python train.py --hidden_size=256 --head_dim=64 --norm="layernorm" --norm_eps=1e-06 --init_std_qkv=0.0312 --decay_fraction=0.881 --final_lr_fraction=0.05 --max_seq_len=256 --train_tokens=432800000
MLP neurons of a small language model. Each row is named by its layer, matrix (up: input weights) and neuron, and shows model dimensions 0-95. Each number is 128 + 24 x the weight over its row's rms, rounded and kept within 0 to 255.
A block is one neuron, or neurons of one layer that tend to fire together. After each block is what it responds to, as a language model described it from the Wikipedia text at the highest values.

L5.up450 [133  89 111 119 100 112 120 126 144 153  97 134 141 149 148 138 142 109 128 135 127 149 153 135 140 104 178  90 140 142 158 146 116 115 125 145 112 141 204 152  95 158 145 126 178 107  88 137 124 118 108 124 158 122 164 111 102 101 160 128 140 116 146 129 139 158 184 135  99 152 115 157 121 114 127 159  76 110  95 126 135 114 139 146 140 174 117 105 126  87 112 120 125  85 121 125]
L5.up861 [124 116 110  89 120 154 144 149 122 106  95 108 153 119 137 157 129 101 115 101 166 148 144 131 123 117 141  38 122 143 151 170 124 109 131 138  93 149 153 153  79  95  91 138 128 105 130 148 121 108 135 131 132 118 144  94 117 142 125 156 108 158 152 104 135 167 160 148 107 132 125 113 139 147  97 138 119 144 132 146 163 115 144 133 120 167 102 103 160 121  74 153 120  67 155 119]
Verb-preceding function words

L8.up162 [129 109 121 118 129 124 124 108  99 111 105 144 116 117 168 197 146 118 117 132 152 165 137 137 118 165 114 101 155 143 178 142 109 132 126  78 111 108 153 141 129 100 132  96 136 110 120 114 147 125 125 156 152 112 141 112 150 119  83  96 121 185 133 102 109 136 170  98 126 134 155 143 104 170 111 111 130 144 114 146  94 140 131 114 155 143 105 123 117 103 141 101 125 110 178 139]
L8.up695 [128 142 132 162  96 139 138 106 157 108 123 138 141 127 127 161 168 127 119 115 127 148 108 102 129 150 111 109 116 139 152 134 128  85 125 102  83 153 158 123 134  91 145 121 126 126 137 164 142 119 105 135 144 127 172 133 144  92 126 154 112 147 164 119 119 108 172 129 124 135 101 123 147 171 121 130 117 132 114 119 183 109 120 117 125 163 129 118  88 132 136 109 117 135 128 140]
L8.up790 [126 141 155 140 124 110 104 106 116 113  83 101 125 150 159 158 127 123 127  95 128 120 118 109 143 165 152 115 148  88 150 122 152 136 112 125 109 157 149 108 119  92 154 130 162  93 103 124 155  98  99 138 145 143 205 134 105  89 112 123 132 150 146 119 149  92 179 100 134 116 150 116 138 141 113 141 135 119 126 131  72 143  73 132 136 136 142 153  94 128 146 136 117  89 150 173]
L8.up806 [156 149 108 119 120 122 132 110 160 139 116 127 111 178 157 159 158 143 133  71 127 125  78  84 101 122  86  96 177 134 151 182 111 123 121  73 122 132 171 162 129 177 133 116 161 132 109 138 121 111 112 164 160 144 143 111 132 117 115  86 134 172 164 115 104 117 126  80 132 143 148 101 143 130 166 125 113 123 102 116 122 103 110 140 127 104 132 148 118 166 113  72  99 122 108 123]
Succession-box boundaries

L7.up254 [143 148 134 150 103 132 140 156 134 113 123 130 115 149 153 149 120 136 113 100 132 142 137 114 118 116 104 107 129  96 139 158  88 108  97 127  75 139 154 143 107 133 150 134 128 113 136 126 154 114 126 120 112 165 120  92 148 118  78 135 111 163 167 135 135 135 118 109  92 131 127 128 130 163 137 106 126 131 107  84  85 140 151 123 139 101 138 104 135 156  97 130 128 148 156 142]
L7.up255 [142 133  96 116 133 102 165 118 120 121 111  97 145 160 156 171 139 105 131 135 135 103 134 136 189 129 146 119 136 133 102 138 110  96 148 119 106 114 136 131 111  74 122  71 125 110 127 175 187 110 162 121 140 138 135  97 124 133  97  93 143 164 148 129 116 135 134 140 105 130 136 102 149 111 145 143 134 152  92 123 138 117 128 117 126  91 140 133 115 109  76 104 104 127 176 110]
L7.up315 [156 146 111 155 104 176 167 154 133  88 108  98 109 145 140 128 135 106 144 112 154 110  71  96 106 138 159 108 162 121  99 104 133 109 115 100 114 146 155 141 119 116 117 138 131 138 121 147 156 105 125 123 161 122 168  94 151  90 121 116 153 207 126 122 116 159 116 141 108 108 116 157  91 142 116 135 106  89 133 125  89 167 117 127 141  93 109 134 128 130 136  83 166  80  99 140]
L7.up504 [123 127 116 155 109 171 144 126 115  73 123 108 167 180 157 146 177 147 136 102 142 111  98  96  87 151 125 131 182 118 114 140 138  94 109  92 126 119 136 127 111  82 146  92 133 148 129 140 146 118 118 160 151 152 115 143 149  81 159 102 137 185 166 124 104 138 120 102  96 141 134  99 170 136  99 146 105 136 104 136 120 153  96 150 105 121 158 119  89 124 129 129  93 122 162 124]
L7.up510 [134  95 113 136 123 148 115 141 109  76 127 117 157 175 140 140 144 119 157 125 109 126 156 126 115 135 145 118 126 107 113 117 117  90 103  96 132 137 131  96  99  88 127 133 132 112  92 120 114 115 125 134 139 161 137 148 122  91 119 111  82 176 171 110 153 128 122  83  77 124 135 111 129 153  88 147 148 159  81 112 104 172 123 129 129 105 138 116 123 119 129 125 133 141 112 113]
L7.up727 [113 129 150 130  88 130 112 107 130  81 150 132 100 115 117 123  98 114 159 121 120 130 110 138  86 123 121 127 118 129 149 144 137 117 118  97  78 125 125 167  97 123 163 158 115 126 127 111 116 120 128 112 121 138 120 154 127 100  78 126 128 172 155 105 123 163 113 120 136 116 108 118 135 170 122 129 110 111 114 143 120 144 142 154 116 122 102 114 109 122 104  87  82 150 136  95]
L7.up747 [142  97 118 161 105 144 122  65 139  50 129 122 137 107 194 159 149 125 127 121 110 155 128 144 103 123 115 132 193 128 161 147 120 122 127 120 121 121 161 130  99  85  95 118 146 127 115  96 129 137 138 136 130 149 154 133 126  84 139  64 106 187  92 126 128 127 176 127 123 102 120 119 127 133 121 145 128 108 137 137  99 126  61 131 130 170  94 119 102 112 131 135 136  95 159 142]
L7.up908 [137 121  76 158 136 108 141 119 163 127 134  94 105 122 152 144 108 148 143 127  84 161 102  87 137 116 101 125 167 130 169 105 127 133 115 151  98 119 194 133 114 123 122  92 112  92 134 129 135 105 181 118 134 186 121 136 117 120  92 112 137 146 184 115 113 147 105 147 100 144  83 167 162 179 152 118 124 133 149 119  86 109 134 137 144 112 139 111  73 122 103 149 116 125 142 136]
Predictable mid-word fragments

L8.up129 [131 122 124  84 103 171 145 128 171 184 111 111 127 144 150 129  98 143 123  98  92 142 151  75 156 127 117 146 127 135 104 109 182 119 128 108  99 128 146 147 119 153  88 126 121 115 112 178 115 122 134 125 147 138 159 122  85 144 119 120 111 139  91 146 147 186 131 161 157  67  93 131 124 169 151 154 107 145 144 103 146 118  95 148 146  97 101 114 132 111 104 164 110 114 136  96]
L8.up233 [135 133 115 104 106 141 164 117 152 129 140 107 181 146 148 149 109 120  95 141 122 127 171 148 102 124 125 144 116 105 163 149 119 108 129 126  90 124 189 166  98  94 106 112 159 142 125 146 149 120 113 111 135 176 112  94  89 128  97  98 107 130 116 166 114 125 142 150 114 120 143 111 124 100 101 151  87 126 106 159 151 105 124 133 171 157 125 118 138 117  81 158  90  62 105 121]
L8.up511 [123 125 116 129 114 109  90 145 136 127 127 144 166 111 130 159 108 158 136 123  78 161 148 102 161 132 105 100 125  86 135 104 138 103 121  78 114 153 147 151 141 101 119 137 126 128 128 112 127 135 102 122 116 135 161 126 126 127 140 102  96 142 153 145 146 127 173 128  95 125 131 148 141  83 144 136 104 155 145 126 125 131 102 132 119 116 123 106 138 112  88 145  80  78 140  76]
L8.up968 [142 132  85  95 118 164 149 143 129  91  95 127  82 147 131 142 111 123  97 119  83 167 145 145 124 122 124 125 169 135  98 164 110  97 146 137 106 134 174 154 100 118 108  96 118 106 112 173 116 124 153 130 128 154 107 103  88 127  78 100 130 147 123 126 129 175 137 153 164 105 105 101 111 125 110 139  85 126 150 132 159 139 115 156 148 109  85 123 144 116 140 141 121 126 131  76]
Negation word "not"

L5.up102 [146 105  90 122 105 143 146  79 121  94 117 140  78 161 177 166 130 137 137 130 140 142 127 122 146 117 141 140 165 105 117 111 119  71 159  91 133 105 137 127 111 131 144  69 144  99 142 148 163  81 142 124 139 119 179 114 131 142 147 108 144 168 137  90 125 132 123 107 146 121 143 108 177 136 112 147 130 137 105  95 107 129  97 135 119 112 113 152  89 151 155 106 120 121 163 166]
L5.up691 [148 106 109 122 113 122 113 128 102  94 121 125 127 118 143 147 112 121 126 112 142 136  91 106 117 111 126 118 162 125 151 134 107  91 126  86 123  99 179 129 169 106 111 145 103 177 141 142 109 102 139 101 125 154 174  75 128 105 116 140 126 182 146  86  95 153 113 101 138 145 127 158 130 114 128 156 140 112 116  90 126 124  61 152 111 125 138 129 125 134 136 117 130 140 136 140]
Mid-word name fragments

L7.up35 [140 129  79 131 126 116 169 123 133 143 131 120 136 218 124 138 125 128  99 136 125 138 143  81 141 120 133 113 123 136 104 117 136 112 135  82 126 155 139 140  86 114 127 165 142  97 132 176 147 127 116 169 155 154 131 129 107 135  83 114 104 140 150 145  98 154  92 112 131 130 116 124 157 126 103 139 108 148 109 112 142 127 124 141  93 143 111 112 112 134 147 140  69  99 158 101]
L7.up73 [127 102 121 107 126 149 139 116 131 150 145  96 144 138 123 157 113 143 116 130 162 133 154 148 116 107 152 121  94  97 110 136 155 110 102 111  75 163 154 171 107 102 143 151 153 111  81 135 149 104 136 158 163 159 158 129 118 133  97  97 110 146 125 179 173 149 142 143 100 147 119 111 122 121 125 166 104 113 159 122 154 130 139 145 138 109  92 135 119 124  90 136 110  58 110  89]
L7.up248 [131 117 111 103 136 120 103 144 135 154 120 133 108 146 121  97 120 123 127 142 103 161  98  95 113 137 172 158 138 111 165  99 144 109 149 131 107 144 143 111 123 136 133 147 157 116  79  83 137  95 142 150 200 102 105 118 110 105 142 125 110 134 106 168 100 140 156 131  94 118 131 136 149 131 138 142  87 167 121 113 141 161 105 113 148 129 117 202 150 108  69 116 136 128  94 142]
L7.up461 [120 142  99  98 143 138 129 141 132 139  68 108 107 141 161 104 129 126 137 148 103 122 134 120 123 154 153 118  88 103  84 115 129 141 106 151 126 149 128 153  84 109 115 121 165 104  87 139 140  97 134 119 154 138 128  78 110 127 131 159  82 135  67 151 115 152 159 152 124 104 129 138 137 142 116 148 112 148 113  92 152 137 124 121 156 109 140 130 160  96 122  65 137  92 176  89]
L7.up509 [103 132  75 110  99 145 156 110  84 120 152 146 156 141 145 172 166 125 150  92 112 102 130 148 139 161  84 119 160  87 127 152 137  70 122 119 113 120 120 117  88 102 122 145 197 123 160 163 140 125  83 147 167 125 146  98 152 106 107  93 120 132 153 170 116 143 175 129 121 150 132 109 147 103 125 159 166 139 119  82 149  92 118  93 114 111 138  82 123 100 126 153 129  73 136 142]
L7.up597 [196 101  88 140 136 158 158 103 130 148 105 143 142  94 123 154 146 132 124 122 160 129 125 127 162 149 133  70 124 123 113 153 126  88 135 101  87 151 146 145  80 127 154 135 160 138 102 154 157 137 109 147 166 115 141 152 144 148 174 183  97 128 121 136 128 145 156 137  94 118 125 115 131 103 145 168 100 143 141 119 161 115 134 129 146 164  93 126 137 108 115 138 137 104 112 112]
L7.up858 [167 133  74 144 153 114 141  76 152 163 112  99 103 134 132 110 136 151 123 127 143 173  89 105 180 140 135 123 163 128 158 119 134 116 131 116  98 140 160 101 128 102  85 105 121  91  82 127 169 101 117 120 158 144 157 134 120 145 121 122 134 123 134 136 122 178 139 107  80 139 118  95 120 130 130 165 143 156 174 120 138 111 117 140 116 100 120 121 149  83 135 100 120  78 147 128]
L7.up996 [159 135 120 157 119 139 121 132 120 135 102 100 161 140 124 166 157 116 117 146  86 149 125  99 130 116 127 105 136  70  80 132 135  62 104 109 119 142 175 143 103 116 146 171 126 150 138  89 121 123 105 135 125 138 161 136 104 150 144 130 126 135 149 170 116 144 159 144 125  79 120 125 142 104 149 126  82 149 167 114 146 101 107  94 142  98  91 112 156 123  90 143  99 136 129 136]
Negation after auxiliary